Part of a small language model's weights.
Size: 25 layers, 3 heads of 128.
Architecture: rotary positions, no biases in attention or MLP.
Training: a variant of Muon for these matrices, 721M tokens, 5502 steps.
MLP neurons of a small language model. Each row is named by its layer, matrix (gate and up: input weights; down: output weights) and neuron, and shows model dimensions 208-271. Each number is 200 + 40 x the weight over its row's rms, rounded and kept within 0 to 999. A neuron's up and down rows have the sign that makes its largest values positive.
Before each neuron's rows, "fires in" lists the words (lower case) most often at its 100 highest values on Wikipedia text that the model never trained on; "fires after" lists the tokens most often just before its 100 highest values on Wikipedia text that the model never trained on.

fires in: "2"
fires after: " |", " (", " −"
L5.gate923,185,191,242,257,181,221,302,190,224,230,175,197,157,145,230,269,250,209,227,198,229,183,163,181,222,245,209,257,190,182,240,217,168,197,194,282,170,209,139,130,252,206,229,140,201,219,144,229,231,209,241,245,174,203,138,219,233,213,226,237,303,257,154,221
L5.up923,199,163,126,159,234,214,177,281,231,215,187,188,284,203,181,199,222,240,187,205,160,221,177,214,191,281,127,207,224,155,221,224,171,242,134,274,153,208,157,138,211,187,251,251,267,195,247,225,245,259,207,192,197,206,176,216,178,156,228,218,199,203,178,159
L5.down923,205,239,232,229,253,170,222,205,203,239,217,142,210,205,211,276,185,219,141,195,143,232,219,152,195,239,185,248,223,174,204,292,175,176,112,166,187,241,185,168,253,173,251,226,231,212,205,216,185,246,189,225,218,183,216,147,219,211,260,160,196,172,224,171

fires in: "across", "loss", "los", "academic", "alaskarov", "alberta"
fires after: "c", " Lo", " Al", " lo", "o", "po"
L7.gate813,224,233,244,184,184,193,183,222,188,264,172,176,235,275,186,246,130,250,139,134,183,198,197,260,79,262,201,239,221,235,194,257,230,181,167,157,169,204,229,190,270,249,206,142,188,253,243,114,248,120,239,192,191,152,197,262,177,245,214,182,222,177,179,193
L7.up813,192,190,158,178,162,214,183,229,169,201,142,161,214,229,193,335,254,217,251,225,208,196,214,174,206,241,220,160,247,211,162,168,193,98,173,192,200,182,208,248,205,211,171,193,224,230,180,143,190,226,237,173,244,218,172,235,240,216,259,220,176,189,188,252
L7.down813,221,195,160,167,197,200,137,145,214,229,190,266,188,206,194,214,184,214,189,172,179,182,196,162,161,168,212,205,186,159,190,196,296,211,212,166,199,197,180,261,155,162,172,155,145,152,197,220,214,140,171,199,219,120,233,237,175,269,241,247,195,197,215,182

fires in: "2", "2nd", "200"
fires after: " |", "|", ",", ":", " ("
L15.gate276,226,203,219,248,213,126,221,193,249,204,178,241,245,214,91,257,232,256,172,153,180,179,168,185,263,178,190,214,227,198,251,214,219,169,197,276,176,206,198,187,145,224,229,261,200,160,240,218,214,227,199,207,231,155,230,260,236,169,193,193,209,138,201,127
L15.up276,180,213,214,217,232,185,235,228,215,258,207,156,121,210,144,173,269,235,194,197,181,144,192,211,284,229,224,128,174,125,146,234,192,164,210,195,211,208,220,158,221,186,204,219,180,206,217,124,213,201,281,113,154,273,151,305,197,300,255,150,139,232,196,212
L15.down276,240,156,225,225,211,216,169,239,190,255,129,219,232,147,118,266,250,141,162,195,168,159,282,170,314,271,235,211,258,203,200,240,165,217,123,192,130,265,199,165,232,298,154,288,171,188,244,227,167,171,230,222,224,192,129,165,208,154,279,159,205,143,202,173

fires in: "first", "most", "only", "last", "final"
fires after: " the", " The", "The", " so"
L7.gate881,169,156,266,180,155,216,270,281,214,206,232,239,205,159,173,208,155,197,161,287,214,121,198,145,199,203,178,218,129,199,200,175,196,187,185,206,179,212,307,102,294,173,231,179,222,284,179,234,121,202,197,137,214,223,219,229,279,239,254,233,175,217,224,191
L7.up881,177,222,219,255,228,165,234,163,246,132,260,205,223,253,195,196,143,176,161,192,192,178,201,230,216,215,144,232,198,299,148,208,228,150,164,151,270,191,168,249,197,231,206,206,183,212,175,164,106,260,199,182,250,121,197,252,192,228,168,228,283,257,277,145
L7.down881,165,213,213,272,201,215,242,197,188,141,295,199,221,168,200,235,162,144,175,236,191,250,215,161,203,224,246,204,229,173,159,162,147,209,220,279,268,215,178,181,190,261,163,256,161,210,228,149,168,230,170,199,212,261,196,254,191,245,166,204,252,142,272,123

fires in: "croatia", "across", "cross", "micro", "account", "microbiologist"
fires after: "c", " C", "ic", "C", " c"
L5.gate1015,217,184,176,166,221,213,201,235,231,162,179,186,146,197,209,188,207,210,152,211,166,192,154,151,193,185,207,173,198,229,238,194,236,172,170,142,157,182,212,151,222,186,339,218,216,217,185,172,212,172,259,249,196,175,214,218,184,200,179,151,181,233,247,243
L5.up1015,144,185,177,187,177,158,229,238,195,244,178,205,252,165,194,143,146,161,183,246,160,207,281,192,176,146,199,257,240,189,169,235,223,162,193,283,171,120,146,203,133,222,236,209,184,225,134,152,215,227,261,190,237,137,237,221,241,217,217,194,219,243,225,249
L5.down1015,185,171,201,190,178,166,258,187,227,179,173,246,252,135,151,150,238,101,128,303,178,247,156,188,264,167,133,184,197,217,211,157,200,221,180,152,200,210,237,223,236,202,277,238,176,221,157,157,167,179,236,163,145,200,250,139,217,242,199,172,205,206,233,201

fires in: "a", "the", "appointed", "s", "an"
fires after: " was", " is", "s", " not"
L13.gate491,214,241,208,268,217,197,205,184,248,197,186,229,175,131,199,169,199,205,237,206,230,196,212,237,207,124,219,166,239,158,272,179,183,211,257,194,160,188,213,146,189,136,255,143,160,143,230,192,222,219,133,179,240,207,169,181,132,71,190,186,210,278,185,155
L13.up491,261,124,175,218,181,216,166,215,190,205,217,179,174,183,189,204,152,248,196,228,213,199,198,274,112,191,179,161,158,170,179,174,217,159,126,207,183,208,257,170,181,146,172,224,252,185,187,211,165,205,144,117,190,210,171,168,161,266,204,255,199,216,192,193
L13.down491,147,192,217,226,184,136,271,174,145,193,198,229,155,222,222,233,141,249,192,87,156,254,192,178,142,225,216,140,220,199,210,249,202,168,227,154,314,186,204,235,210,211,186,178,172,217,182,222,100,244,193,235,112,193,235,255,187,206,212,193,206,147,162,216

fires in: "as", "assad", "advance", "air", "based"
fires after: "A", " ", ".", ",", "ba", "-"
L7.gate291,257,188,149,141,195,161,135,187,224,133,198,254,109,135,145,118,203,175,192,207,172,180,191,180,162,192,212,237,215,182,195,236,230,124,216,165,200,249,161,195,242,185,179,201,179,180,196,218,176,136,226,207,242,231,280,223,244,262,186,226,225,237,260,194
L7.up291,155,190,247,226,157,187,243,264,227,170,195,162,210,256,182,212,207,229,209,229,197,148,209,159,153,155,194,171,160,205,197,216,188,136,161,189,235,228,98,266,218,196,177,205,195,244,232,204,204,244,183,261,233,156,221,186,287,166,179,128,228,152,234,230
L7.down291,231,201,238,190,189,168,220,171,189,218,150,174,106,237,208,242,220,130,237,224,232,179,229,198,210,192,249,232,193,209,208,217,253,184,193,159,165,291,134,165,159,227,214,245,166,230,183,185,177,262,163,254,158,269,234,150,171,183,136,180,166,258,285,188

fires in: "and", "or"
fires after: ","
L5.gate585,180,164,247,191,216,199,175,191,238,178,196,264,233,227,220,141,140,149,161,215,199,203,178,191,343,153,146,189,172,205,230,127,236,168,162,161,223,234,198,133,219,189,208,191,147,154,191,187,217,247,170,192,219,189,152,162,188,265,150,150,184,232,225,114
L5.up585,222,162,119,217,213,195,164,231,231,149,259,203,175,116,166,199,206,130,100,173,215,228,207,212,274,151,290,230,234,154,191,162,208,125,204,205,192,203,201,276,154,218,149,133,138,175,209,170,211,160,188,189,154,271,222,191,172,173,156,251,169,113,187,196
L5.down585,212,170,187,206,196,176,213,136,165,130,252,169,185,237,171,221,244,188,222,229,239,166,210,207,128,184,231,261,228,117,228,180,226,151,187,214,208,160,189,171,204,214,170,204,123,132,151,168,90,204,204,187,189,209,261,225,210,141,237,233,245,163,192,307

fires in: "of", "the", "a", "who", "appointed"
fires after: " of", " was", " member", " one", " part"
L13.gate928,266,261,245,220,220,161,240,215,242,174,217,249,210,197,274,158,197,169,159,187,201,215,312,206,167,210,230,257,215,169,230,219,204,289,165,209,173,181,201,172,168,211,134,164,184,102,213,130,205,222,203,236,237,187,198,170,208,204,172,235,211,224,238,290
L13.up928,229,157,219,184,176,245,222,172,244,255,249,246,191,157,134,239,276,207,238,210,263,276,195,203,187,277,250,153,179,92,189,238,179,256,195,192,204,212,238,174,199,153,141,205,169,213,223,191,201,157,75,160,230,222,152,158,223,151,222,205,193,236,243,230
L13.down928,223,125,176,204,173,157,224,147,196,156,174,199,203,279,171,254,128,255,203,194,201,276,198,245,172,188,183,216,146,178,191,224,201,223,137,180,223,253,159,229,181,196,161,270,169,164,140,231,196,172,189,153,157,97,140,211,199,224,151,215,256,154,191,220

fires in: "an"
fires after: ",", " is", " was", " as", " in", " of"
L21.gate137,222,227,207,220,162,130,148,271,257,217,155,315,174,179,231,184,157,234,160,187,178,164,142,217,264,207,208,171,258,281,225,181,233,158,200,200,200,234,247,211,225,192,171,165,178,217,192,208,232,224,166,278,199,207,210,171,154,210,176,184,216,212,237,187
L21.up137,185,226,159,159,179,220,185,260,255,132,153,245,157,191,228,228,163,206,198,245,264,222,231,211,154,256,232,140,153,206,236,257,195,248,186,244,226,140,182,177,165,282,208,216,193,190,120,139,178,249,213,133,167,193,245,195,178,266,169,159,257,219,155,215
L21.down137,169,209,222,286,157,167,185,253,67,132,246,195,201,165,204,127,224,192,201,158,163,227,198,189,165,175,294,137,265,185,213,224,145,149,170,185,155,233,183,256,164,210,125,190,174,272,178,272,121,226,137,225,224,174,188,213,231,164,221,180,226,108,174,204

fires in: "a", "the", "appointed"
fires after: " was", " is", ",", " as", "ed"
L14.gate1005,239,212,195,188,205,127,209,200,209,106,157,173,189,173,184,169,161,169,192,226,173,217,251,228,129,208,224,207,161,208,201,191,212,237,267,157,199,206,189,167,97,165,207,179,147,126,195,194,268,181,138,213,236,211,164,213,256,191,168,217,166,226,273,158
L14.up1005,244,235,252,193,177,205,216,159,197,138,207,169,123,230,215,226,173,198,212,137,143,218,228,219,119,198,229,205,170,179,222,222,127,285,189,133,149,221,207,243,184,224,261,211,202,226,182,205,162,179,159,180,247,243,213,222,191,267,168,265,190,266,241,204
L14.down1005,84,196,298,241,187,233,157,227,222,261,206,244,155,201,173,228,285,199,222,186,212,179,119,284,196,212,160,128,197,196,214,240,156,127,161,247,149,239,169,280,172,226,213,177,189,229,125,221,209,212,252,211,177,215,187,218,169,202,174,177,199,225,139,282

fires in: "and", "while", "as", "if", "because"
fires after: ",", " "
L5.gate865,228,254,247,231,174,203,235,145,198,219,221,204,130,125,180,122,204,251,182,191,133,225,159,141,243,237,230,253,169,192,176,137,216,210,151,107,251,183,208,192,166,220,238,137,144,178,200,178,189,234,109,162,174,176,182,187,178,243,179,159,282,237,259,204
L5.up865,209,170,206,258,168,176,137,223,285,154,194,176,189,218,184,195,266,132,179,218,142,235,163,231,217,189,248,177,197,263,119,242,190,105,186,190,240,198,139,314,125,185,185,159,224,225,217,174,178,225,143,187,204,149,201,178,187,198,188,193,185,256,195,215
L5.down865,170,155,124,175,180,218,217,158,164,190,195,142,186,235,142,185,216,179,240,161,228,227,262,211,165,119,205,231,166,208,197,164,229,220,183,191,172,163,225,182,222,164,167,249,167,160,172,185,253,149,170,205,186,178,213,187,164,192,186,243,163,240,147,287

fires in: "first", "second", "third", "last"
fires after: " the", " –", " The", " and", "The"
L5.gate942,223,205,261,199,185,124,295,149,222,217,189,168,294,205,154,169,191,236,130,222,199,177,148,280,132,246,231,244,155,176,184,170,163,206,247,185,131,224,254,224,134,183,209,171,169,198,201,202,76,162,197,198,207,185,162,169,217,213,201,246,198,194,199,148
L5.up942,219,237,196,197,207,205,266,245,213,128,256,217,288,150,144,218,169,179,255,203,232,195,186,161,193,183,237,248,225,191,213,199,145,157,244,246,218,228,194,194,189,201,216,233,250,239,231,191,176,195,143,229,191,187,237,218,148,229,190,243,199,246,224,225
L5.down942,191,248,173,159,186,213,231,241,178,183,208,208,233,152,155,258,224,107,265,213,261,231,196,170,224,191,271,255,255,185,220,230,177,159,190,210,282,209,196,196,204,215,231,276,193,247,184,233,264,239,157,195,204,207,232,201,109,195,156,272,150,242,268,153